python train.py --n_layer=9 --d_model=192 --n_head=6 --n_kv_head=6 --head_dim=32 --d_mlp=768 --vocab_size=8192 --activation="gelu" --norm="layernorm" --norm_place="pre" --norm_eps=1e-05 --positions="rope" --rope_base=97300.0 --rope_fraction=1.0 --qk_norm=false --attn_scale=0.177 --bias="none" --tie_embeddings=false --parallel_block=false --extras=["capped logits"] --init="normal" --init_std_qkv=0.0361 --init_std_o=0.00848 --init_std_up=0.0361 --init_std_down=0.00848 --optimizer="muon" --lr=0.00964 --lr_mult_down=2.0 --beta1=0.9 --lr_head=0.00567 --grad_clip=0.5 --warmup_steps=200 --schedule="cos" --final_lr_fraction=0.1 --batch_tokens=16384 --seq_len=768 --doc_mask=true --train_tokens=127700000 --steps=7795 --dataset="wikipedia_en"
MLP neurons of a small language model. Each row is named by its layer, matrix (down: output weights) and neuron, and shows model dimensions 0-191. Each number is 128 + 32 x the weight over its row's rms, rounded and kept within 0 to 255. Numbers have three digits each.
After each neuron's rows, "raises" lists the tokens whose logits its output raises most directly, leaving later layers aside.

L6.down522:079133094142154081144082143161111119075123111147104086081097136174110133107056159138116089081177146184154136140103146111092126105120084154081142197112118150049165122141125181097118122093119125134101121163132123189130127080124147106076130133115108154088120120194111155121138173156114118091166057213101171166113152067143070147176105135134135156087109099154168114166160176134189092107124140153165100161142164149144182146168129175181179098170198142086111114077099128189139158091130098118124128161162080128154122121109140105060100133076114139152096143133106123162129084137142122146
raises: "ty", "imate", "ished", "ames", "ment"

L4.down499:113168164159122117118143070111121118133104134099065108130121116141150088127050112140107119121058183103103142133105174116043146148110119098095121101106086081118049194158169093105145138197099153101125108078142131150133142129163141135123107117098167120108115185090113078101118119188171176123126165125143149095187147084110178164107136098139084151114094171097175125075112110142115082118190148152136215142068153129125119109123189103117155095136112149116142081119114102144166148126121168156155178194124111107169192108124196162201145104118064112142141129153172138125098142157115126149
raises: "ium", "ical", "ically", " classification", "ological"

L4.down95:093065136100137163149118091143104149119094165028114135079112102081098131096148148174094120129089125111140112152122164103129090130119144149131093152065116047117120181127130112049063154142203154104173134171103129180098137127143123132142123136104158101129139094153156106173127122127192117168116135108104168179143107060113124121139173152143156139062156168096175148109125126126129119198118147173194106150211108131093156129101171151174114115150134078101162115155109140134105174082149152207094075129107088112146113089125171166172151114151131116141121046088126113130114158101164135141
raises: "Professional", "°", "″E", ".m", "DST"

L6.down260:147068089127100189091130131119130112144104135116140127102089154161171118084170113114114175095097122128114128136133182207117149169112077138169155141135121125165119172130112091152123073126239126142174111130151125160150130124173153111125127158106177130076108098099167100153108116087112157109138159151088127129149098133117153138069156125068136099066049103119147115148140092153114079074055125139185057102109187127123121138047127115077134108125162142156125110151103141115166097174147115134154205198143146119203176148175067124132118127144155141080166084140126095143125148140106110102
raises: "iced", "|---|---|\n", " been", "'t", " another"

L6.down640:133148131087071093142119173135130077175144123136144145119145112154123084135071171086125170122178100117110121080114163127141086172091125162086113090130113122117130122104167158145121177122139133183167100079139144151116107124144137170125168108115133118080160111169189115086158116135084140160124089088139109114134153107112105157113107130162196134146120064091080121134113105157143107177122084215129110093139115098110146054137129147107109122142046153124071165092169173173127170100130139171128144116154124163187119082070157120079098126150196146138141135165067129195127084091196051188
raises: "2", "1", " ", "3", "ord"

L6.down517:154097168137121154070123106112146173090122111172139094090135098142168123096153042094112166081150057069119163166127151086081212093073102103133130131126075122095086111139178177080082144156099083180090140175143156140120138136112150076120100174167124105166124114081112154124165139106167132172091143128108148159194103088104150147133108139102118175149087155093132090123193111113134109100160122148176138131112085180119164124162123169164070181110164119159135130080122099168129155187128090117126080119177140155134174164081102108128155088103133138169126106186161103141169119138129092084
raises: "rical", "ms", "ric", "ties", "rm"

L6.down157:136154147121085073169107103171144107158122097134084129095129161112187125089067119114163150128175109131158136176131115166112123135139157139146076142157080111140159112125074118162112089097117106115116115126118140131086111136120139130133100113106147109063151171145123112151180149176088094133095129116124090134117169158045105143139102118173198101159148064139077122116161090083120123145084115221108092210106163123202115148140177117151071127140151114089070147133153169151142145183070155187116167165091117112178152112123147129130081092136062144117120083096094187125090184193150119144
raises: "|---|---|\n", "ially", "1", " such", "2"

L4.down731:136138145173103169083160086164135058136080126109187151137172088138117141140058105151094114101073131133157121115083141123101118106128127080090175161107111128160127144130159106196194121120105131171095095194136057127120119151118065192127145102142188179170076133142156119082100163112084146175131135076184101128108145183121108184151165095132130119169153155095125073145137058149145130115143198096112084150161167126111094204084153183120098077116085118117126110149159174095155109136147130129098126073099116089159143112112119090093170112107139123153130142165125157133088112114167179112
raises: " injury", "HL", " tournament", " scoring", " Championship"

L6.down491:089158102151139094139167173091123117123048113093152126154152148091155130171147153125125098119101107193076112215159149113093162094123094103181080109150137149143123120140161125106130150114133122157135130145103169068125143092111136111135100183136107092145115128097120086125214183169191182128112102108104146183134114113104136124132079106114164142055127104083151103099082174109139193104147161097139196186175117134147025110144133123161080124112093113165161155115117107110133089137178177101098103141140154130036090095135173101117113096153076119108160147119156133157122161172147145089
raises: "ating", "er", "ering", "ers", "ation"

L6.down739:143128089092091150162163168108119067092146098140105102153129152155214117083116145140144118143127105186119164120076152138154107075131123148117158151114153182203148181164115170137076182124102113108090134119122173117205112141103073113129132132093096133134090075122119142104158130192150116115141106132129106137168164094157121073170170120162178127115158082119134093106176104072135135181156095117168136081134142118110161150075180099142091113084159090123083189117118151115130139129146152105117168212092107177141141123104156118158083109179111074138133138041104113142051069131149109120
raises: "ty", "|---|---|\n", "imate", "imb", "ue"

L4.down32:142105071134108152136116088164126103176135155130097116177175103177181090159086117166119068115118074137184103109104153146168148084105180163175156151123070121127108148151186077126121150099125122158153133132123157177132171143124055114108136106086111032105094135144121098109157138109131095138159101180082086182128135136132134150133119163162098113091129149107100137115134143097108117106135086112097144096137147132113147143126117176120096217132159107099108102146104144116120197159081209084055116181107091098120137110196102131129149112100152163116084122116117138208096139086164213097
raises: "ty", "|---|---|\n", "cy", "atest", "ble"

L4.down527:128161127094125193166145065143120090071154140203168092098147114118135118100060104105112162146128166202159108142162175135130141164163120113097129170161176085139111123107094070147078117158154176100143131125165148125133111098150091119169125117105132142086099176118140153051141181153104086124127135106141139138152167081161102151110176130166163094164116072112105115202100161127161143128103149093081066110166136183114128160096114128104182072121100191175059078214107133146091119118116146156111159090141072132175100150112101108126096166139134075099157098088115114119106118136158128095
raises: "|---|---|\n", "|---|---|---|\n", "ived", " Role", "rez"